{"n_head": 2, "activation": "gelu", "norm_place": "pre", "attn_scale": 0.0884, "init": "normal", "warmup_steps": 532, "schedule": "wsd", "decay_fraction": 0.567, "decay_shape": "pow", "doc_mask": true}
MLP neurons of a small language model. Each row is named by its layer, matrix (up: input weights) and neuron, and shows model dimensions 64-255. Each number is 128 + 32 x the weight over its row's rms, rounded and kept within 0 to 255. Numbers have three digits each.
After each neuron's rows, "fires on" lists the tokens most often at its 100 highest values on Wikipedia text that the model never trained on.

L5.up482:110132132099113134077187066146141137158116153092107145188163134171133027087134089143125063128121137120166092070109135095159138053115155151133146143088199149127140109106106095217115102143138083117121096102142162117074150140095124135134164146165158165146114099054158085130083107159137088137102163158165110106095115050152140105113167127103107158169139149175164135170158082169083123150159138175188113155118099152089008086211103134138182098185137132122190140082131093128104128119115123113132141125168117109080134132081147162130120148117125094140119148100125150217107141152107084075
fires on: "\n", " |", " on", "|", ".", " re"

L7.up28:155129108139157124126093103156097124100139169131140123098121159166109157136111155145116155101117131158115109141090148130089135094152118164090077079115168183161089088195155106121159145140132169146218093166197137137114194142156085097126150118112121100121122117163099122129140089126145088057091137162169214134142101143156105105105082105117192131200095087150137140092127158083154081074170158138134147189123109120128152119211075149137133170157116189162105093118149076171207143180161173148087135110096095083100118184091116090115126154069088103100131113137122109146116048118132164092
fires on: "on", "ed", "u", "un"

L8.up546:116199142115098160119133123116186147092092102105151159087100093101192089061150041103072154139211115127133155151118093124164166131108146183083156115153074159140125207140101153125095160128088107086126152099120193137130146150175069119116116119155197145092103130124107058128135101140142102114189071121139064177102096156174127144155072073187126129129109143138166090089116160094106102105126104113086068114067144165150138126138132129132181132144116123094100116087134139171093103130131112187147161107106186147089177172123128143147113046159214103103152099129106143160131140144124177137
fires on: "p", "il", "os", "el", " Born:", "t"

L8.up503:108127092103167097067148094120102171115147149156192113155144125125087133152152181153118085162126113113177117126133115144201093135130159122126169082120134139107083068170125147149173140122120134101116137110141109095159100175101137146096141162074076160146103130186064093149177076061099053100120143142188141132134083161155115075125161154081179169125161118105139132079127135139128175124116153199090121218124110146152160095140134192116114111126095166126104117124143107114152121188080128114124105123211122135157184105088144147146117137097198136113122113109135133104140150141105118106
fires on: " as", " 10", "ad", " 0", " and", "al"

L7.up189:078103119087125135135185142139141137105156118104129092163154148072108143115124142163163113114141101153096129074061123133129104172087161127110148062136109201217177097126121163228144188098142124124134109148085140143109141142160112137120055148105153118100116180129111109087127098085083124164143087130122129080109074116151114118161111168146133138107159138098165123164152150110139103089164191164115108131118137160193162155139103132094181143123196126151113139115149114131148147131088077104116140171167151143090125099133152073123152106188128118114115082164121140131031131129166155112
fires on: "P", "G", " L", " |", " St", " P"

L8.up800:109102173155166094166051100163103149074160178106144174126202071134089132112160136146105126084120141169139069111079114154186070121124140174157136145150189156118184129195170111139149131150123162192149095156184117127108109147115087127097101096124124129111091149094078094123121047112121110136139119140103143085157159105135096118136163091142149101155175148190165119096108158097150102124156151138129104186121107104093151103108104114135123166178127109186161122081107100075107126056117137097166124158152093123143191114101052169105089168103110106106127084078163143142100130110084112135
fires on: "er", "ublic", "land", "ar", "S", "duction"

L7.up30:132172093079131135137134111085138157158160132149136071100117147107114107120137142177172132152125144122097137148165141109145059087113120092088130121099135182132124077099121134157110154156126113081136090105129118128146091165111103057125162109176116167105137158119107100135088102132095115165147088130223125119113104127196134152172091119115102157099134168068212135120130127095140139184140096123096129131191133108176064148128172167150094099094138152055131113160110143115177186179094120125064159128100104102113115155170139149176129179144237105124122174134108148129085145121177059136
fires on: "b", "ig", "it", "ut", "n"

L9.up777:100145120120167159125208134121121153141177140097072139133177112176105098135152091104141138070175110069105153058143148134079155085078176158059105160188146157170090107168162085106155189140105153125103113122165121127120093067123141138138110151158079124102124148143080164129180057149140130136145120091134146069123105098103156097205157084134098135152142116106081167115077147141161106115145146154134109149078141117171085163155136092129183132145195115109158117105052104093141099125120066145128140127109148168069106167078153123093171167133084091080185066107119160187087098140149131151
fires on: "er", "r", " |", "ri", "ra", "y"

L5.up186:031080117147129134144132108136141163085121148114142109185120128142111075050165129181106099174102119139123104127131194130159145111161158092158155059119127168121104131099186114078120138114109152132134138057124127162067158123156102156169077109154160141110116144100105110174154090096069089178110134122134117096103142120144106137135110140176060136120156125120161120075154056131139113164171153120155120143183137105096095131205155137087159126133135203115165158102122099162131159152126102078169129126159120123144163162167115147080157096182167110087097135142156180162133092157108179115
fires on: ",", "s,", "e,", "\n"

L8.up633:109157125061068108116097137155077103100145123105141144101135102168056105135199103119092178135162164120160068112153107130162138122123160057140140087139125141125101046175136093157173180164146209145143166115191177138119116173171089164164110098167112158127110162112070114105135082104126136138155155115157151108087099175171169142120089135127128148150160118108133126135160064088100128142106150127123169213180111116133153146122124126107108185091137127122111152073144104113103091153097106081117101131115055154154137129115098114074114156140189116147102139151130147110098149133089175085
fires on: "s", "al", "h", "Z", "y", "u"

L4.up246:114073122099101046098110101167100149088129162136181114150121097161130094083141095152120060145115105118118110133112191105202110133163140094152152102132140197138178121141176159148063142094149158111100121096130132121081164127153045083114121124136147119134093111086098120122160125084156065193155123127172099138089120112201166112180065119130117169087176149106127087094140105152104139134208146129099122172132146135147130096148170138113187170108107172045148124076154125142144122144173100119105180109186102128103141201094135175068146085141123140111105088140095128109088115121118144102
fires on: " em", " her", " (", ",", " cl", "e,"

L5.up531:118116135131181158153171055156151158128197098082162106117189144169137127106075134136183149080120099103136174086109160113100140139095198162175228144146181113140132097166108079140178114055154106138131184120153127098159108112117175133106135207138122056141093151127122105096121080099074122090112161092127161097141097121132096124116097144082179135137086131147139119154091171142124174148145167149146116159137122204161090132143092083181137116114155136154073105115120116121079085115126172103147135166128066196157166140131090134128107123117136136112201094128129143141107144143146162141
fires on: "out", " and", " us", "ues", " ord", "ike"

L8.up242:112111100092132097108090093069080129110113148156177136107146120146138151100153140163100096156243158135158120127181154111137109140160148092131207192156124139164195076156145157143109145116145071118117129137141145139075096134171184104143157145158135151145005166077120054129100107132125177129194119085125114176148084158122088116120096111084060097157115149172135139107154158141123164124087122137124128096173084143125166144133098104142154112122142148151192068031153103153120171150203114097120134144118084127158079101148162139158146128087149148129121120139120089093166122124127093075
fires on: "a", "u", "an", "ak", "st", "ification"

L8.up77:152106141103140161107115048140130101137165152171105124110173097183108078099103137149137097098132076109157181106119095115141073112105164099130182128131185142154150151107165097106104166077129111110093062149104101127151212070169155118106126128156135091131123136075106093109091103129152128137157108177176109092151129163161131192137115095142205140168114143131095120187206137137094087055166146105146138197142111141145144142101134108137150126111130153097162049084115151067165092183098101159163167146116112142156166121084089161122079138163125055078175082119083104181146154140155158070
fires on: " result", " as", "ig", " dr", "r", "irc"

L7.up991:015174136134113116163199096161144137111135143127121130150139099186110186096159125146118161081134130135131128117109235123123106094110135090180107036141103084178109145072165083090166130128143131194165126084144108099059113165140134125139139153182185092109143150133116152146142190155127115150185100077163137116139133160156152095133139120138106089107117145117125173116170120131101148111140096185144103137123074115135111173120145128114096123092147119126053186172098093087084207150160104090143181117129091134106136118125126140159107083102095131140080177128172086135132117115138090132
fires on: "ad", "k", "ian", " American", "om", "ipp"

L9.up585:149141142095166126087127160156139094199204141108144121185078130174137097139109101145132134149106107119086099107126093105168154082111132136108221165180136106131066098120170126126168127126102147175142113107106118155138159152103169132152144139119166158156125084106110118070140126134127107170123122103087076100133141121119207106195146089072182126060157137126095132129127072150124091159055148160183138087128085098147114109184121064159164111114157177105101154117146097122101138081153167124113140127146103066089113102042131146106136116098134071132099113091081090137113068154088157103
fires on: "em", "–2", "ro", " le", "ateg"

L7.up769:093132159086118118143115126168091171079115155128108160096140094191141093124097105114106097121167111063145078096104147154123118170153117161154141155159135113102144115072173090124094118117161145178134121164187169095069170110126146059075138101108172132084086192097126149111161116160170093159185191078128102084150131135163128104114128091138103164130203188121102117115092081115181125092132190108089129128042143108150165168136060149124142189159147111121040193155094134111112099097120140087147120116150150129133187137147074179123148140147131084100103089102133149124107135111134141108
fires on: ".", "S", "N"

L4.up1001:121119108127100214078091128097111150168153142064156144159154145107092119052149160202030092144135149059088087114102087098173107085145174132119090153111142174119126138120159158116141145075164074104113155177162118122141133143107108103101136122164112101171171165133094156171134096125184168112180110111115160100073058145116107171144136091127113171172172109130185165123174174145168147135173122149136109086161083142204115121129070129107150126143164188107109148170108112136173090099114082102132139134119098149181094091118123185109147114108131108145101113094117115147132180145130080122
fires on: "ublic", "ography", " educ", "duc", "ology", " public"

L5.up487:075156173084130127169141108115125114137131172079166109126139086132114112073123118137098115099196108131106138110083117167159102185161168119160206088175185128080189093153156098092144132112117182211092135150154096110121118166142101047098146156116169150134114130136093037107169052048068177100122118149135106129106066106122146107152113144080125143135124119091170109112148099158112125163140163171084088139182093150176120101151152106138132178108120114092111122058129098114116131143148161094162119148175147085102168176074078161130083113143177150150101105114115120123102093124087195110
fires on: " ", " and", ",", " as", " /"

L7.up820:140104127150137113150097134198103137117141127092142116138141152191099166132085112098112051133213069118145115074152131158186133140156215136136087104149145150133112062068145093073148142136154158163109102113183138130122209149086138130084163107118138108095116158119155108095150095143104102146118139109142126113088101139121128217158109125076141165146130213142173144101052130175148107114152145106088175106169141144141130126083072130150126145102092092117152128115164125128105101121152143123185169146191145077155140136105109144132167116159149120126121092099179103121108153083086145145
fires on: " and", ".", "es", " th", "en"

L8.up507:137156058181107136147116056225125152153129186146134194141123169129105116131109120185080133131147122146144149099087138071109120106140189063134112131148124167149125137127149123132178137122085108152092117127108094110142106121111119174121063135099097134095143130171171095126185135132140118123174130101078163070103142093134165134193072062140083153104090068143124163140100090129165150123147128148137141077104071061155068113150115145140165120126105172084090093142121098135102158204144118133146103202130151178136138126159149142154076116116135129107160094127165141174125141147104148129
fires on: "i", "f", "ce", "a", "u", "e"

L7.up582:123127088105112142145123134152069118145100139121116161134096119139142102088189131137120161082134158091159156123108187083188122152085129155130103164167107181138150186142202128118151122086174139107138116147117133126126053071129113097134062147132192063085166155161165172184149140123108140102172125102119180112056117077143119120127070100116065158081157154158201194124116153146165096126133127174152149100109111117161109165110144095042114113097173114154115095178126120138120185138123128122133111127129155131105148133134136174167132110147099103131175059187121140143127135119138186086
fires on: "a", "art", "h", "z", "e", "her"

L9.up561:138164083109098112134163067126144133165128126148099168116099141138067078107120131188115138155146163165105120075068154096140073126119098070106104138188189095174122121098172161147105139082140173116098088104124145142117170125160088125135120185126148136126105151083146106118102080089170158121168109120124070155099112121170160173157076142141132145196113151117130129081150120163138051120131158087152083174124088117185142067124180150062159224131097132083073113128168123076147143124116135098158202120142128137110125140076093127159127149046145094130179120096096104138154114178147156071
fires on: " le", " ty", " w", " f", " l", " "

L9.up106:127135112143130127113188041157150128155159135123078164089061113136110125082103108109117136135114145155115138112080128136125043148180104147170101115199134158188130117080119133160097135118111150137167090067154159122132124126197093051142144137114139121121139226054135121167133107114159113158127095152166118157122085125131121226144133129151101110134137164147123081098127132112083055071124136153089114147085092137173140088189144138079141175108125166102143133146141141048178162098108115114138173103101154045133136160121109183187096145185120110133147077108123128155124106172139228045
fires on: " w", "==", " dis", " sc", " f", "==="

L5.up385:146147140134125088108164115088123109144099108143118123123173115204104160124140128106097118117147085186136158134141174099178094085152131147150085094094156129144084148086148112153105127154122190161125086124152175152133117167157045148148166077175207187112034103068133158147102132175115057141129154169122122159134127132120179143143058162100147115143140160157141124128117121095167112104161130113089081154140123141166153135142036095072165114121163125157146119099125166135156102116186098150123148178096080054125140104123107149148141146100096109151115158087081148095092154112095091114
fires on: "ersonal", "yle", " Count", "lex", " long", " due"

L7.up644:125103165023107153115111093111123130099123126105098104093119100133161119078108033111075139129161157133137161133156160093121137155104161127113149128061150106143170149098153105193180110082159163146166135085160165095090089073128115162156071135145172143094122105105092104110176133106170105173127125172159097101072143140126189178133138105097098112145126156070174079147126136141047108158135122149146105150131129152177165135130138099117156165122148140104110136065114114087093092147125109137130127191140115131123120121158147105149097148132208114097155138155125198117122122167079185083
fires on: "y", " Y", "p", "j", "sh", "t"

L4.up477:120131085142068133154138138091177155102118138085152094195096119118098159122140117155112168165123070137140134083156111097155100078117140111098177178120120104076107158107118101132113195081103120144137203137188099188114157059140102157114075150133111108093148125137130132106111154108100101131137181115150113135125163145156170133119183134153104123135097178150097123115099084133138122139103096146145175093109118104110118116146133132155154190128132145109129131136053071101190102079170131155132153112176120178130138154172047172147097129075134089128170066149129108124145109210085095137
fires on: " is", " ed", "ten", " epis", " did", " deb"

L7.up318:169136114137108129117097099111075130137148126117123121105109136106169095146112159114116134137118071134060153106143164095125055142106110158140170106097169151189086127149114052166097161134120108106102141107154165164176174041088078129072122153137073127103086098122153104166131141103160057103178129132148238082142082103180109190137131112143118125200151116108129075122138111143094140120162103126112130135160110152166151106133093112187151134149100102164176063091094087099114132098118139098172145156131140149182146134082127151111085159208152097107143173144138084185162116178114115139
fires on: "s", " as", "ret", " not", "r", "ud"

L4.up832:111129098093090125118097135094037170113110142167109195108162083151095148105180102090041139112107136115139125093152120102155093132091216086193133068130149164070108097116134063157117147135094166144178031139183120112068120103164141126137133159089112112135135195138070161088138095128167112124153081140154187119139091179134178140116148104157109087140104092143154089107124145150140126163152156099123154184117149162123130133146132144136140143088170138125141139105095110089124087155161113105103180117158142108181087112160132088139159097139201088092120173158155129139095113109125171090
fires on: " feat", "a,", "y,", " spec", "aking"

L7.up665:105160154101137100110120130148109147112138111164108118172121111169149094178171093124142122161108125125182119104108105163148088187158144166192185111182157085128154117121187146106131209107110115156152161120177151116105118139119106175091130115135138092153118094079076109096136080138131117116113185152125153178179127176150108134155089162044132122097072197136096108168073126141133186093124156158123182163127142121129159120106100102141139155087157163111108150097123157100087134079071172096104155115171122119149142175154108203124086085126182085122081126137103192188046184132112084144
fires on: "h", "av", "w", "um", "M"

L9.up24:074074141162109141184166141172140173107083122130142117101125129112155141067130094098145148174084136173138158132136172148089101094097185018111108136109146122132128138122102105117197113105160159182114119145110157137092153137171105127131134171118142076131124099112107129084165151188137109130149108181146178162179149154138153153082068153127069118194137177111136107092122120098158095093133145102110034153136077147182122128112119116076126115106083135155131124123065102090139141152132132096143208120091155148112178115125135079129100153091151143123167150150072089129117145130153135074
fires on: " from", "y", " an", "ed", " s", "ook"

L7.up32:102127152135164116159158139114118142122123102098073077099143074134064112131129106196122144165124140145114153118074181102122104082171106123105126107129187176201113146076175138119118144050141152151094136062164107101117155190140110122118125135122156162088135153156123169154076113133190128145134117170190170120138100131158158168172076132124088153127172141065133191135125179122132140105134165147115096146128039165109074055183129179081139086097166173058126115143096127098140141156140075134067152166108144060074085095146158168138087117098138135165181181105111097140076140112132081112
fires on: "i", "on", "er", "ac", " lead", "ag"

L4.up709:116125120103140154119136121170147117140122141120140156164119170096108119131123155192113105106154123098072107114091144087121172137166115174096118142118172098087107120112101132149112137088141153220146135086150133084094132129092094176044100113081198113115138200165058115161102163120113128175116165104131142127171148119131110174204114136057183115140148145128106129154089124118161185103159123132154090130133129122181200087118116144129059124161150123117127180132101126113110137099103152158052156189180119109123147119083112174150157104107199188080141088102156121149108113159093109118
fires on: ";", "C", "F", " add", " 2022", " 2025"

L9.up242:086118092146100141111110177195097117159173128123153069143107118093130161145147138113160136142124139148129113096104144108202145143136107203144194128118137110117110131147144124152120145155170110098129063120115141152084204184143135129145157178070137168111153155119105085100099088138155074156158089156170086141125112112132173115136130133139123133113149107109194138096086077157178054109151139096094137121170099185090068069142171133091133095103099207092121115182135148107151200104136163144070168125128082057101126122105105098133115097115192137106142106116082123089094125148173101073
fires on: "ip", "ph", "t", "op", "m", ".7"

L5.up972:142090087130165096099069066198151149132159129104180153146100090150068073128154108135098089111103091070180080081122157085196133094122124142131145095151162153109138141140127136162103179094175106151123086076145135170100116122148134107125142138165155161072090128089127126145150134112168091151117115120160179111156148117127140123161082077146105119092111152113149105088057093159141172173141161124168133175136079147145102090149142140135128182148106191061155119111093102154122103135141120126113182161129102159132150151122102156160101099129142096111106150085129192108130158165099125097
fires on: " medal", "ebs", "ersonal", "ulation", "ical"

L8.up640:105092175099113069111169122246141156104147136164132164160097178163145101100108146131067084134140156106172077165133200115239102146123125179215146133175074151137122114131153125098061176080113167125118124138142174133087125121165116078152161146149127095146099122135116134104103127092069083138176163157116129132135163137106092149138143088146098150116100111185104137114141101142139167122204183106146075124096139124216168115119099130125085135107121118091128150133108136102116112073109127068144155100168153115079173130118124170107117095136144125107142098126164111115087160116069102092
fires on: "M", "k", "h", "em", "ale", " Park"

L8.up841:122108114086125106153078142122116104112109146116141126138114164132148084112110174138105138153147066057209102126143182099125099053149108181130103088189160123161086148142134112203104174126168115125134099153118075209105095092130147148077019183145155100113082160120110151161152049133129140078155183107133157093106102092132151120131125142113139105185105112099119132125153149170141093131133122113181173133145145108129096131111112106123185157102109144113114153147121089109125083128096125078156149203099092153108186097101128108144096150113153135121078090085128151117133148127070171137
fires on: "t", "am", "e", "at", "s", "h"

L8.up497:097116039102127122134199136123125105175146115132114064130084148122150148056129109115125115149129115106145152167140188015105111098113170114122132072138101142185106071079128136116111144134166104104129126087105117146141111079096155127162130146127168129143155124131149103160094167160134053134124124127202113148096115083161153088136109158109166132118133119080152096146156078134087096108180152161092117094156137185136113129119145098117119135107137213123147140170146132117117187177123110162095134087108130115093077169132106144115186134151112178151094132200065114162099127170174132099
fires on: "d", "r", "qu", "c", "el", "em"

L4.up363:119164099130159167069149120096085071111134147121179143139106082101073142093136070203091158093115077129112123043128178098115124099142146178121202160126132160135160139141120140065136190112123121191098095111141092181129146086149147140089104165104127129083133092098063098133152127153215121111143129173140175145113088124107105177172157154152113142161106170174143143091184119166135130141080178165106148132145145150127088124160134124110192155172173099149081114097107102098137120122044185166101108145157072100133130141188176128129113121104164072142168079102144100161117134116081138142
fires on: " Park", "–200", " arr", " local", "cess"

L8.up976:113138085129223199131147159079078102081140102169143145172111179126102091141132073164139140107097093110108089151143166110122092145117130139170142124181120149113127080108161143112094161108141122141111080090148157212107209102117120130095160131077096106152137140094079110155070217053178072133124142138198134122114103127159123115129103139154106178164114161152123109133114170091126143114113165162167171141196125110104126164142142106080121123139106146054103087143102168146145115121095158120156148109151149178119185110123140127137128100189119102081123148088164113115118179167164118121
fires on: "or", "P", "–2", "m", "ol", "st"

L7.up325:130112065084143106114074097127135105130117150123107179062075098117177103158105143101118071103162084139126121163147083121114132090097106053147187155203213167185174119095133159148121145157115150135227122065114110127106109134118095128078162062133132142088115118143124148192066092102178083108191140168128116139088128116162144157119118084167171139139098178160126125152148136146121145086151130137129151146134135113138155129150083115123097118108130115115113119157143108207130189159186069085170171173086148154121132193114106053141131080140141129143093175099134113116148111155080116141
fires on: "u", " sign", "und", "ost", "ment"

L7.up753:178122088154141107145095133129151154172131106119169091185143144095082099172129181167123095184088100156121055066102167094102140086138176128137076119096120109138084114103134107104120168120148068150135087087154116133132178183144138131128116139092093154143092142089153113163095160120146103125149098163165146132108156125172178164146064064150125119113137110086167116112116123123121098152171132129123139124217083145110060101212165111091128183135149142104099126138055146172190187144125089118148169082146126149149129138100157143129094118080130120114165124134061137194154141165166112114
fires on: "it", "ip", "r", "b", "ur", "gr"

L8.up114:129159118123149125142126132122171102132134133139110113138117055133099130109086086130085138116106163128106154057096159137140117120165155153199084138110167126146099155159183148136118112124114118117143117129128113144139137112083105175122087109128223171109032172161130123179129039172114156132207123140138194112157144127107136129137146095134076072097134111099198134139105138173133114099105140169131171092124171162171142130160114099129113221130112093095127117169099146073109159115136116082125134190086108161070199157123087109108090120144162134062120064125066141095082130166110197156
fires on: "t", "z", "s", "n"

L5.up1003:071105155139077135153192110156160152069109127041114153124232172159057189166160124182102118108125097106131103114081142156140165112106157089105074108163174103099118086151139096084150071108140183192137106154110087134116129126123081154105104086159139132102101186086085130157128140108124157109106182125138120106124111104138180136104085159088113093149073099095079084153146144083159096104135136163144141205208134142160164167141116147149115120080121112137125141151147183094158124162155076140115180088170088104129148136141133146100109100095194175089153119151116114126117101102081152050
fires on: "ly", "atch", "y", "ing", "ate", "s"

L9.up936:096112042113105077114131099141163134118133183184125136104077088111088073122075150144139104167128106100182156149132137136133083096105127076116120115154153129232120125162141123212089140125112136091145121121190158148096146141136125124122127188149192115125148093127190120126077120076129126120143048137165145175134147112224159137137158149117159185167145142104185084107126154115142093106198113087070163176140115146164108132140151154094190116138119128153104165164070111104160132227106150077113124108106114128130125107088150127160148140115146134102141093123166159141114143142120140113
fires on: " the", " n", " app", " p", " reg", " re"

L7.up608:039153083121150091059090092217117176123202192130179115133145134129116088103147075129131134092139138184136134124117119126148103148126180145147160069127104171143094118149182128117068123154132090172123085130129077157106133134174111104119090131112152096126100136081174150101066092164183113154185108203105123084064137127157064159114101131131125112123154100107115132101132170130179147137109126127105090070155102087125099172167185160103136106139102183132058161172047160095180128145140078048056130135125181111144137163157121112109148131090128108142098160160159118169117146134131127098
fires on: " b", "7", ".", " and", ",", " to"

L7.up944:075096064103128092098166162141169156098205150099166063147140167115114145084166141068130128145112134117114130135133122137166114089105143093139106118140092116171147109094100128106161143099132149169149178115188115157126058167136158138119118103169075101101056117126094110120073147118098142094174155119146181160147078145113049128142093099110068119113094170086110159114129098127114191157099159223153137116104121194114148190142097112168076209082125111084113139140089106118119160155149132093098152147127125121150165123124109092126170099101134170188126145144185100142162154149072124149
fires on: "j", "ad", "d", "k", " B"

L5.up510:075093134148069141177179150100186157108141147115101070117105168158151095120148149171132082131172140135157134095056128096123106150056180039100110087115145161144118143115158136157141159100133138116159140123104135121109142120103086172096024161084109180099149140162138126058148153067089146055169076188193111088074092122121123140123085149113136150149181098081168168154141154100184129099088156157104104135181150121113131096130158090154107139124208167135145156128107109080091159105170096167114092160167173117114176154098121097077160122080182166086117107075107138119093147174092126120
fires on: " |", "8", "|", "Q", "G", ":"

L4.up349:137136142092138193149196117124115140149145145144175149110156150170089164122224105198039140117153161091093093104080112114108108126245148187171144128174124112166103161160141106114117104096127171166154079128143163081125139179090036137098142127124192104110119173132073130154124120109089183178120142125121104100096150150164090139137157131058145121154122140107108101119051157132118132177138174179118099109115163120152125158111086129112072098142179090137147124111096100103127129059174171112070163156138116122045142118085110147188147081123076173079116112104142143132079069131114131103
fires on: "C", "F", "E", "A"

L8.up394:090110137115124165100180149135162087168165112139181093100129165181128103118088078166152114126178163142141133107173167118147158130118102123122118153100122108163123144081215099132146131131194129038118136084109155148136120100143153168163098117157103166100141081164153111135168115074134134137191109157152152095110113085173141106132084115156089144099096050062106103137100119149106129136193135149153157111143140145126085186184135097110113108122137163076131110189131139194148119182143140121141116104146118129117105151128114111039144095184171119160099077166074101143120099134137164103
fires on: "c", "ec", "r", "in", "n", "od"

L8.up151:118114126192131118089070113139138134119117133095134137138131154146124093140123093125149117167079070100140132113175177124086168134194188134175160082160101106073158129099108077109151153031115089169099120128179131151148124127115117062042155115136088107143123161119118201117141025167144127114151126096101131117162149126166136120080114115137180108177157128161106177124127147179180088118134147094158129154140126095192121104130132174104094150142132176121117199127115138117124077111087143143119118206120148084123145130141137153129125144102090146081096140092175195157071183141105150136
fires on: "a", "ac", "'", "and", "-", "y"

L8.up206:144071059119167113049193114128163070138156100103227131100137145095147085165120169128115080158154087118094106113108140146162135177166156116120174113146126153130137159154096166100140134139150096119114116167157095120154180141143130137113054094126087152114128181109052125215150089120130130108140150124160180133119053143113124098165118088116163112102135118118158084070110110158164077130177066143145154175206138099153137135151104130077146108077158200096143138078137091158221136214166083149173158102146125108133103089119114135146120106105111141130101082117101165128159111120070175094
fires on: "ic", " e", "ro", "c", " species", "ional"

L8.up316:151128076151162170065101163132099124114160181156135095128101120102092090169148114151124119137183078107127115152072142112111107106136141151173152115124162125196112109119145128196120070132169072148156139088196125172139148205117075119162162168136109155095146177151133145145086124144109077130134102096096117117141144121166116081170070090073180149080100087118226099118126104139150168151129111138055138175167105116130137128163118151056105095074081162124125129185129140213137125134085124148167161124155095115130107125142108151128115122155105139148151070157083126113121182146112133099
fires on: "–", "ip", "–2", "T", "t", "p"

L5.up27:112164150063085066181169117145104173130136174097154171117082118215102127087170143088123136112149093122173111106117115153095162101104172128184097088144155096138118144158118070163139130119179094106176109153153159118115154160107143111119112152171111077151135107089130071081136116163147081182160137108201098081092138092100154168127178129033111109118109075181111129103112059134122109106076147160133117159153128101154138149110117129131199079142096111119148166162163098056140130150110094134145087170118106102107139159156100110140123161154114119180133143154132127135091168136101083113
fires on: " |", "==="

L4.up486:085120158146096120163167085150179168137168137190107129154140126082055124145129138116173176123058208153160169123140104149124077162052124084170153128122100112177111101106108152133083104128154134112130133169131101119123169214104173131111104129064157074084116122096115157114119084142150134159122163113153074156127106128116134071119135131114079139197110149155203077157121107145139136075123137116175136186126131127184140116156156149098132143154176155123122114167067112092200107191090185128081150133155102080116108092109126095127120037117143159080127074134132122158107130133111123105
fires on: "erson", "aking", " spec", " cover", " eng", " have"

L7.up711:126148096091076105112121069131114141125129127103121163173101164113050124057150059168118096125120135144103160118137094127138143163176134120205154056103147121169160131109146145201079143115110162210153086090119167141148124171175042086135114124126174101074068163124121073093118076146100114134196084153130136116125148159108066165076140132118138110154119127112129111060180143127092109153155134152120091140153091096103083094184171157099135104154123188093160146144098109065143148135138094156139176157147123096153120077173069087140097150132162123159152131141088157156080111152144166080
fires on: ",", " and", "s,", "ed,", " but"

L7.up899:111094157176122123123113147170122138109113137116098143101107142142076112152098136246115146152126147137091089118129171139158111102115174123132138149128197165122167150092178104125156130129105126153157120153149109117147133146142087145112167121053116086126109163131095152130154128120135138104114151170133158116118006075157085175137149086068159151168121083185147138119125077135112086141135166120133141157171120122121162099109108112118154181196147141100168139113132096116147155163132127106125184126156115110071062136072120117109100174108154057108062116096136146158120124109105118136
fires on: "un", "is", "u", "an", " is", "ains"

L8.up984:118124154117144183121095027152169165096136182108116149145128132158120107118077160073043144079118098205085156102174146118113081177097201135185112148173124129111118100078054084103115160126116141165143116117114125171141144071143113156110159106157103112145072142140122141097130164121166057091123137104134129141142117174170132118142104086143125143165145149100108114125128140165081134151094172159160130179113146149140179089145078097122128172076110139141168170190089069099127149145113154125145135139138117173161198120137085082072132126093163163088091108067175144133143181146075142174
fires on: "h", "y", "ity", "im", "/", "ome"

L7.up46:079172110161109131111065149124154128154178160095167106179102098143093111157078135163143102154098112112145105109142177134155098122164159135125172148127148158120180144159160112128123111122169184128082096115083083139113115138126165083092046128069172109118107150118101155119058081071164113144101118183132140101131080072156141141175138133158101171140175158095154056138035135124159163146107137172112105128163132091153083113145168111120146163168167171162067149152122135103129145102142123054175126106165183109120164100089110145126099078087135072100108140176110140159120141121208131109
fires on: "it", "ro", "ain", "e", "en", "ol"